config.yaml
vocab_size: 2048
norm: "rmsnorm"
rope_base: 10000.0
bias: "none"
init_std_down: 0.0
schedule: "wsd"
decay_shape: "sqrt"
doc_mask: true
MLP neurons of a small language model. Each row is named by its layer, matrix (gate and up: input weights) and neuron, and shows model dimensions 298-447. Each number is 128 + 32 x the weight over its row's rms, rounded and kept within 0 to 255. Numbers have three digits each. A neuron's up and down rows have the sign that makes its largest values positive.
A block is one neuron, or neurons of one layer that tend to fire together. After each block is what it responds to, as a language model described it from the Wikipedia text at the highest values.

L11.gate41:091120127094110132135164122073144102066103178125100094079139142178199096138151127146063068142126111172111069180152108116153119116117160131109142158078121163103207107122122137175133124153116074169182074069114156084115176146168137062149093196109109133138090154085106099190132141114113159125108159125149158070132153083053157110200097118095115091111140176115106111117092138139116138109139082133116105191129084119150182147158110124179115074084133140115158
L11.up41:106137157090151125102127106070095159156167089088120125128145084097140085112139082112126117125073122084120091161128114167117123103170145135207111180089128160155125129174103126152111087120140086074133114164125077061083194108169137118100120163147097104123070155111114076194073148130091107112125090044117156136175184133107127099172153116099111137132097117116137209066168148184081113093130154116123149156189190092099103110111135087164142113091147156083091
Final inflection pieces of reporting or judgment verbs after a named source, such as describe-d, believ-ed, though-t, hail-ed, before an object or that-clause.

L12.gate33:110154134088089116154140160113169157091132135161093159176121181141137145106083087148103110105140160101101135074146093091159083125151137207163133114115186144135135131112113142160113158077135181116143077135134050101089100126095170133143128130105121118147150109151124116079106143130144129110061095140130178116136078189118152170154110164160149134140070119206094082109123118073166138134112163143133102206104146133095103155163144159157108105171069197116183
L12.up33:104099150091133148134113194111164101123085103113175105175107105148156180153083130108101061080138131101098096127131117156132162088142134120126112178078150155114090056087060144132200155099052179104108162147110121154094191132134212097092148086150172106155092182135103138098069120136126144093101146115104156059157134119157117170196122118112106092163136161077023053175118163074140133115147145101155086138140153151156084209131136100116100129115112171144120
L12.gate121:124115074075130143053135132089105146046091158117118110130064089167136187128121143151153107147077136154091150128113090128138145104078094100129139160137081123125130123148155104098134140141133127153074185102201150217099138129199144061088165129153179108164164166079133074119108118110145155099107132104124144139101204145089158100115111099116105094134140131147152154115107112159144143151099098182121174115130164106125192195080069157148116095116111135144137
L12.up121:120113157139149110092088118115166166141161153137159153108070104147111127129112112137137110151043124100163130114121115147157131132141107142110090154084126107134129101183131073122127120121113154087099122115116181092114130104142130090149104141119109117165076160084072078173107135108105101199129123139122195137140148076058052097115065147069142116145116118142107121104143177117157129130110134103138113169161117123215105149138079112115100106143092125121177
L12.gate158:135135152104146170092089142096139145136039119085162120116143133144141144123141103118109081182078107128136089107116092117195161199138103106130065157125162103126140189103134123126129145163071145145092168169098109122144125075135114063128117128130128117170104123159114102081076122149053181101108124102135170115133129060178108093157184082104123158117072167177162140112121115184087198100118123134142092097087199150097092156181191151137109050151138097136068
L12.up158:148140104050170151164141137148150173156161144113081153116104114112110084119121169123052129149114123140144109132115106156164111110125125113117136163111169131104108158133066123126202119110105171090135110090114098141137156096145145040194138137125158131104130156157142162091121183064156129026105124153069136142125088137173178100138166056124113142103152122074181172099083118138133146128139123108178076113051160191161114123175130099117173119136173140074063
L12.gate178:121105077104136176098125141131165184143064056149146087097099047061081173077086139132163103107101178148147114188041129187091137175103102104121138123156115153120101172151124112143094138104145076161104128151151145070114121124106180101079144116154145100068148150117121118064092106123106137108120171162150115201067074093082185130147125148085117116111171114107077144110086139079152116109143142184172160154204122140132142107151144147142096101130187074136111
L12.up178:082105124072159158100169133099088147194121153182143094125140083209143089105086141121141143116156108129110092144164170081090074148101165113117095135059115124159078132117128124121115144127164111175135200148098077101119194099176157091079049121085136092110130141135152138147094145130147149162108151167117174103063159122199145165143116037194092097088095133153145176106110134121140176201137195107103138094162117107154124160115138114111098109118142174137106
L12.gate271:081113158048134152119135120102118088139128118133159082185078106087086119107232137189106160101175161128097093130114143192108076127150145131146120130086060108194135130131161145079143110126245122110164129104142129147124119088151110133146156127159148068132164077126106159157126089137114151145080044075136140101216122186126112153124150121142137107102096149094166090135087104144129162085155123154162075121147167118151158099149148115105080157109090173106105
L12.up271:085121095134113116188171071152119109187143057109172104182113100132162088093165130139119156136151146109123126111120149120126110115135159111137155107128089130158081178155125145120120129161147086160111122188107160119091128147111147132131097153115074140163115117127074170121039115082107114106128174125137152152135127097092129085124158090119146066112097121094113099117116152150066111163128132129149067133133152117046101152148140115144083131091126120128142
L12.gate272:119127098119070192176120144170085156078117137065083100098087176174151102120152118133118118079105156147176145150103176155118150145134171095069089080085100090102125112149099115137075120170126119121134100085120128146129137167148141147174126046172096103180106129107084131115099117136112161171153160146120139166105150054186117176127108073083099151132052113063155087135159109092101216150135109083125136092094134137130135116120155112111115115132213141122114
L12.up272:159164160115152149080112103183127178115130155142169099136182074125123112081131090137123089069106122122120141122058146073137179207128127074128106118100154171111153157142116112150132120141144112116129169103105126103148136102153082153169165112152134105177152086135082094116137120147081126114083061138160158089166104129171085109213141161082142130135130139130104089143145102129113173134103130115088070143111133161188083157133139153150137104124096153072138
L12.gate337:148129093116065078094138176115189116093119178160087082063110088155174135106161103086146184174117150114137147151091106179088087158138129158189126182155118076172120158147139062099083139162154103130097115148122143160112132116121130078107136162061111141097102107134144113165105107104134124087106169089110147121139158128131098165125126127153161111123089152160153158133117111133098137092127064114084075087136202112104118118139141146072130133165109090110141
L12.up337:117177094122148146174200121200151130139084143126110132106056113112178089110112137121090128089094121094158057142166125109178127127161130134171105181151151165109096131152186104105125112109160096127146134134096153170116112188076169132097108176134198141157119174101135130100117103070120194080050130104101138153149160131143145198171105145139207147122123127088136098104104183105176114161112144099153113134143125073103168210083085109092070106154060153146145
L12.gate424:138118127105119119110111159141157196139063092090129175125154126117180136125143151153120112156113125145068140123127142114105122207109122210124143135144135188184080087109155106160130116127168087144159132128157128122113168080102164100119136149124105097156116069123087128118113167190166068132087144104182190151114115106145141147141165163125074072154134098129097121121100085151113200103107141158161133123146067160082118112091107133133099142119135069137107
L12.up424:122167116120183134107133105176137097140155121088131138083129108130151072105120133081128036099164120117111093129164081082180101115152090129170121082098129147152134090167149181130087098154115098129185118132123086118181172138161140101080098141151104199130116122134104097097146172110060133157079207136074163106170130134127197134094107126137144156166108158179156097078168129141165188160134136115195168053118129156154090128102141128123114120069183123132151
Endings or stems of reporting and characterizing verbs before a quoted or summarized claim, e.g. stating, described, believed, considered, known as.

L12.gate53:116108116110164120078090155170090105153115083130106103102108115121173075106164153137138128173156120088102064134134165112138191089148145116151074138093104177133071165052146168093161135128084129163166117118103127112128095104150176144150047152236104112104113154117150162094113107134115105092125045122108118181096147122069097168102118085140107180077134125074136134100161141116101160157148122156121115062150126103152108150146111159134160166145153077165141
L12.up53:134105158152137133134093133148171176094122123150125176137126105098130160125144131120123094124111159090047139105138140100129145091144134129144128175090106132138077144100146159179142160171113092141139111111115104168146115197102156113144125116145172154154147131105128119145137186109157110156141148185118123154121086093133173173093111088072092130118147066119203177141119059081098109145135144112154095116131132118123155052177091071123156164157083119139099
L12.gate119:198149168198163078084056108137111147124097157202128190131109126132118148097176145122105172134152190152120088177142127128170097154148140165138156169137146117164145138136144110093122185224154119073052119087101120162095140173095126145164110162085123174087133152111130075135140099145139124115193111078125067120191133098141123118148166142105128147084134095138111117103155050121135130160072103157084068135133106142092150164091074168102048183142064107118117
L12.up119:102132137150104085152177157187091067115116156130138169085096098125049176086111088136088157138108101121137130081188115133135169150132114136146155123143151204177092118065114178131098131138091069127157140160046116146134106101123163124092098148148184169124138034139105070067111104149163148125159106169123141140073100230132152115162112126186146074123146047095099091137169115070172180083173134175128103133069116090176152080116171152146123174133168217120102
L12.gate141:158126123150147077160158095145141169100110088162160121083119136125105109159135114188115123073141101184138188184085090089119062150152150059133170054106110092123160204153128078192144123096174144171149159122104053110163128086086151102153128137120174141081098121065166161124102123126128085098107125168213094138107104114108091146172097083167148086135101168164138122116132142109107169076124119110123167161141165156141154102145091126191128161114124154169169
L12.up141:198116139098157133118102126140143091094122074147157179171119125133079146108176146117161125091112150154170090143136129145150113175151102200092109031152108143166161152147110148111107109156136146173113080105158146148095142140072137112242078128151125140141139138114135181135078159159117122124132112167171079134075153127152120104134115115131154112126078221165098115132072104157154133100157200143140131152197172114145091064195131196161154165184093164135149
L12.gate177:123112099169140107132103117121115130118138126175125073140143169151168164137124114101096129092112116128148133118220111100180119119117114112117150064130071076125120152177051065114164152129138072103160135159063133128113146103145165140128075159120160120080084132178138176098157155091111177133114159115134074134126116209147110120138164069101160117184167129115122081113166113167160104198102111109142151149151082170145110176097111136070089127085151127107145
L12.up177:139116106052168111122185164132106160077110083147071089168110102130134092129112084102096125155114143139138171176107143148128140083112128166199164160157124121112103097129109146076130150109170097108172066141090072126129126191167143182145113117092144120116114179126125117124055177064102148104099115171112127073133179085156116082127113160080131109090089069072129129146162127084137139077153116135131144102156077131123116120135097136132152113083151119109113
L12.gate241:140144109111134144166130126154136109077180149101059119145152143185108093142132137156071126123145119071159148112131133106118101124087151088166163122148115129154121157147102105171190101057130060128130086129139137134139077127091203140119104095106100111097075151143130123146092129139088119125112129168146090099117119137109128110122069143106058136105145128140149075126115144185099184142182120177103144184101135179108151151108088102115167119149134124148127
L12.up241:135103119122157122175169128147182146121119123106102116135192114121134143162090115188128152170174150149145143138082099139130139080107115160071171155050082161148147164149190086122124086159110059161128092103114101148101169144025182081151163109128101124127098161130085103204043130133091081118094135143126126185163154170093129121165212149088116108098142144161116096064111131133109122091080100152133092081155075123130140138122090159128157147174134144108142
L12.gate255:104080121199181120101152149100144118153146137172154077179176099171172074149038094134088167174115137138133098117140164091121083151124107088090131175062140111135140080042157113149171155087084132141119110150169088155174120152127133126132159100139175204125121101113136127110152145140116120119171185162087131160141121113130097115088157101120140082161111153137140196147114104090177137184146087170127086130093121049121144093172135141150143130185103168154137
L12.up255:155111106190174105116146101126172108204118090135115134109109127120119085165121087114092118115135143141163086154112087114123116144171108119166139094135146091171104159122145132172136097089179147189090133133148118136154160148094105108040115203184175127082121084171149114149092162114181169154139112146126118105153127119144134121070116154146118077188134208177168130141177131139133172137115107142133087141092113114143150114120141159130103138180157160140153
L12.gate317:083206123141117094116123127096131061122212078141091130126118083131147064146142134143107126111106116131103122078118135103060133152147127133153127126136142107080172180185139137076114137115123116145173088141207080176136170168128109149103122085154146179153118109120160088163125138148091121121098203139162105098157152147109130159121157115137150116104160086114098113142110136129076116177144146187124190134074169148085102103118125097138140099236107093111155
L12.up317:159077148092071241141149141136117134130179169118094190120174075128138100143123125161119147082180096157124129145152179185107117085119148155133126200163107158141088132129124122118137121118167120113186144155131108149112158120116121162156157102149085168162136109147141117113094091124108095090129168175095125187139165165087178107044184167081088098131179138208101114104114123183138151122182152123124119126110040108111174081149103158103153092132103132135126
L12.gate562:072181146145112158113141148123153161111159110128146119057081108183103141135140131090117173107090102089123124092107114129179123165160160088126146127124133086114125167067158083157108123130155124165093122162107121172135089102143101107118081192220119097164114126137058095135111160120113117170120135083167066166156103084155148124183113160108115145128123168135106165172145130149092164166146072134074151194130152106091093135114171145135086148086149075088165
L12.up562:184150155160108164178105103170125176133110150145107165137143143153120133175090107151113099096143118123118129139154167176141115105138122146103093138114117174177108186129066092194174116088072149100147057105093136121127089112156119104197184158156134081156149113138136126117129125151144077157125146101123093129154089147075079082151121147173174154176157093172142099104074125085102129122097083212108097126069135170127130116130120198163119134148139136138077
Tokens just before a coming verb or participle: -ly adverb endings (widely, previously, briefly), auxiliaries be/been, infinitival to, and the "be" of begins/behalf.

L11.gate337:167107128111105142145144105182094120100173122142134094132099137108181086122183166166110131128099099124132120161129115113164127178173147137118163107085174184167143102177096110168120056115121116153115122089145143143096173098110152079142118146153147071141132191141136112151105112108106141155131133166139124174117134125094139119118062084187093121176097100130148148122131090124077186126108171147143147155122159114103150091164162146173165142161116160103162
L11.up337:108143079099109099140133128096093127105077146104134102176098125077158125133179123164142143064145097104133100152130147111101096157182121094134165073166131137157154137096067118097143114129124193121144152097117082090142171138118188110164143078141136096107184174167089161150055091123123079066117141136124113143069173118167117120109140203078139145097124067120133084129161121082129153140117142104085090165132130112086131121177108133136189141207147081128133
Infinitive "to" after decided, opted, failed, needed or intention, where a verb must follow; also modals like would, may, can.

L3.gate132:113168183097067170088093106147128094138139135190103126143180097103083189038129117134080147104136108131154142099110176121097126055176107139154143193145088154177156173109188127157076147137135093199142086134108128158105148104083179136123078088128132101129111147129126175120131126158157121114155132174122131111217133143072132149163160103137201124116139172135159063076119200155110110137149118122120181177123107190165168129124119091140102125153086078151137
L3.up132:138123120199132146138165145151193120149179132103137114164163064186135160138193077146088157121124148184120150065116049057108128102178142176093151151108180179159127128153178137138110182212116139077170183106054181108117140122187131149108138128103116104140071123103114131113131106104137122135168122135098132068124148142102152147149153181131122142146151166097132144141119190123156137154117139115130095145090110115118153082106146135148143101125119082180068
L3.gate202:133142138120169109090097134185088155118147091087110138126111068160128128171112123107168101090094153157163103106112136143110139061125142169114065091130160129039177123125156129166136132156055137105145048117080135113126177154098140132076089146094129189158080098090145113126161107083150105163136173111156091161122142115146131161133098143103118167108172118180219127175094179145108146125146147133139190163140160105126103087140110132118114124155082149088174
L3.up202:114108096117070117162188143100157172134091101122101100101209110173121061133163176112104132230163125076111103087093112107102150180058126104096085171115148139121106079116084147119103088183123139088156168102172111204082109150133117062156151158135145155102137112144100115110183143130154105142095090163095128126165119128118115156175111099125139125094101159098071171115140149147115103153135123123136149137096115131104129125163121100155104153085065093189098
L3.gate296:178113128186118161137107112115104104154129146108086136105161152124142193129120112141157175090118139092165192038152091121083156098154025111112080149189165140105121149170177100065116125100167171161101096173155122098133146111142195158054104076159073128109166152122118092153156110060143142121136197109100105136185154111158142109164115168090088107163158115127143092115142153097171095134110177172107083106142141093150132160171142091106076152125120093042148
L3.up296:132140135126127064124160062136159169183158161095157134166139070156045097173130130100183128130124161163166177112160165136193129136118122166106148135105136078111110131175184149192130146162135103146115180201143168102125152070182119147178110129129139152117152121105160166104087067125176078145185134126105127111074159145142152085113133178145099119140180154144158135133114172108094123152104141126146105140157136104073099150158136139104085151120124090160123
L3.gate322:087116118135066125114106162122181147085151151194094150129126189155128100094047123118095152079151127113146114159135187181138123093095138134106145101151168138173117111117091160133072073154121160185089105062109063158100076161149132149121101110114111142134184107102140091087151115144187140125161078105107143113099131160113100170092130141073160185116158169138141150127136132154156096100133159165137096182159104097180095148138120114107130151166152158092170
L3.up322:148119069107071167123115119105135127099150111154158170133145082142136110133145141177135095124067148144153186100077208109168107091112077097096096181137099101117095117096145094126095169133134158144101069119121063139144105079105121143143131134071106140089152102155156158130111140111141089095137124173097114184090132225120119162129107077127135079149147095138153180154148141174089169092141154145145129159216135134075082146118062157154063151124157100089221
L3.gate361:078072031096190166183110100152070147096128129149157113163110190134120147118122141153099105152119162095154101117130132176104165130186087126128071173118157183151143115095167138129069099121151176205145161163168132203167119124124141147140142132139002135127051177149105151154129133157096112125109093142174130137116102097105119124145136160185103093064197179126103121104133129167155141081168110132105154140154109153170116122164107149117098094110181152197144
L3.up361:146155155103160151137110080108082077057126061123080129142195104130127124147149154099115158082156091127149057099161113184117115071177134129158182100140124173233108107106148079148103110074090180090140137076127200107128131112177176098125069157085196139181204115186122166138138119113156143152134102146090092118146112143112133124107122117141129166120110129110076143087138100121119190213137146160167144143110098097106168114172097139084145124149131103085077
L3.gate464:163151081096130129083162124094112111154101130107101128085169151131117155142087134129135095095104170132118206147092167132111135129138100091075091088119219164125180138119167101097117126136111185163168117143168078104219105159136081150114145162067079070137107137102189117128157118164178142145139144116120151135110070111106161154115123077112161154130148139131092156180058097167123110074203147126141048160135151089120164104114084128114150149102051144165145
L3.up464:163174087083174134125140155067071135133118153150137150043100149111064128098120073101140127101147128047195124113024107124145151096133027145119092149191103135133113134175109131106114116118118170111142170146113144105101109149129137145135159125099131200103142120120100164147125193124138128116092149057128094067163183056105117134127133146127124161136138134084147130159120106111138076128156113133126181136116092145160099089089111070073088125139047160149160
L3.gate487:189154138171155119173153150098121130152141137101158128146114197149145175102207187157132091097101134167126084102122085131162127120173183109102123133161102127135107180167122202117162136151157138092165197125065147169169076061096159138149113176159138106155100147129133168143173105151132159128150110167143149154108099185114111142203059121123163076080155155117129112158109123148142097126100129182128123124158129133137163163116165149197067149092132105098132
L3.up487:137123083140164120166136144137102133167125138135128129117114074140130129124110075113140103108073155132186136099179078174101145154142131154106195170146166078040138130114091130155081070145168109114116083189107126137129147127144054110141092097116142131189105163103070137133121141129145200086100124105101130122193154148171076107119132129128119166134145120155143109132133142113162148121142150089155140120139169134146101190110116166121137155163180135117146
L3.gate554:142147116133041126090127180144110081141107112152163170106108135161125090131136142097089111171130150127132121060114184126136108085075135157130196151096152130133181151155178091119059148146081123117147101128071108103094150133108153114112159128162120119142120133166068155157118191155110195101064118134143169133119114169178155145165132129094163166069131125133141104128122147116173074163156173141153098118146100101156128102094107159106155126133084104140148
L3.up554:115118148112146159118143147139152115101112131108145182143177191100140111090167134107141124138157081093127140184141143118107180160133094161149078165163154117152138161078141155151074074124165137177140164199153202065173136082168114125120089089149118134114094126172185123137143171159118170142184127153169144132129168104158077126178147193151108158057112095157156140163085134110158119084144159168125154123098078124035160127127130177122096188092119179126066
Opening sub-word pieces of longer split words, strongest on pre (prepare, preface, preferred), also sp/Sp (speed, Special), an (any, Korean), and ce (recess).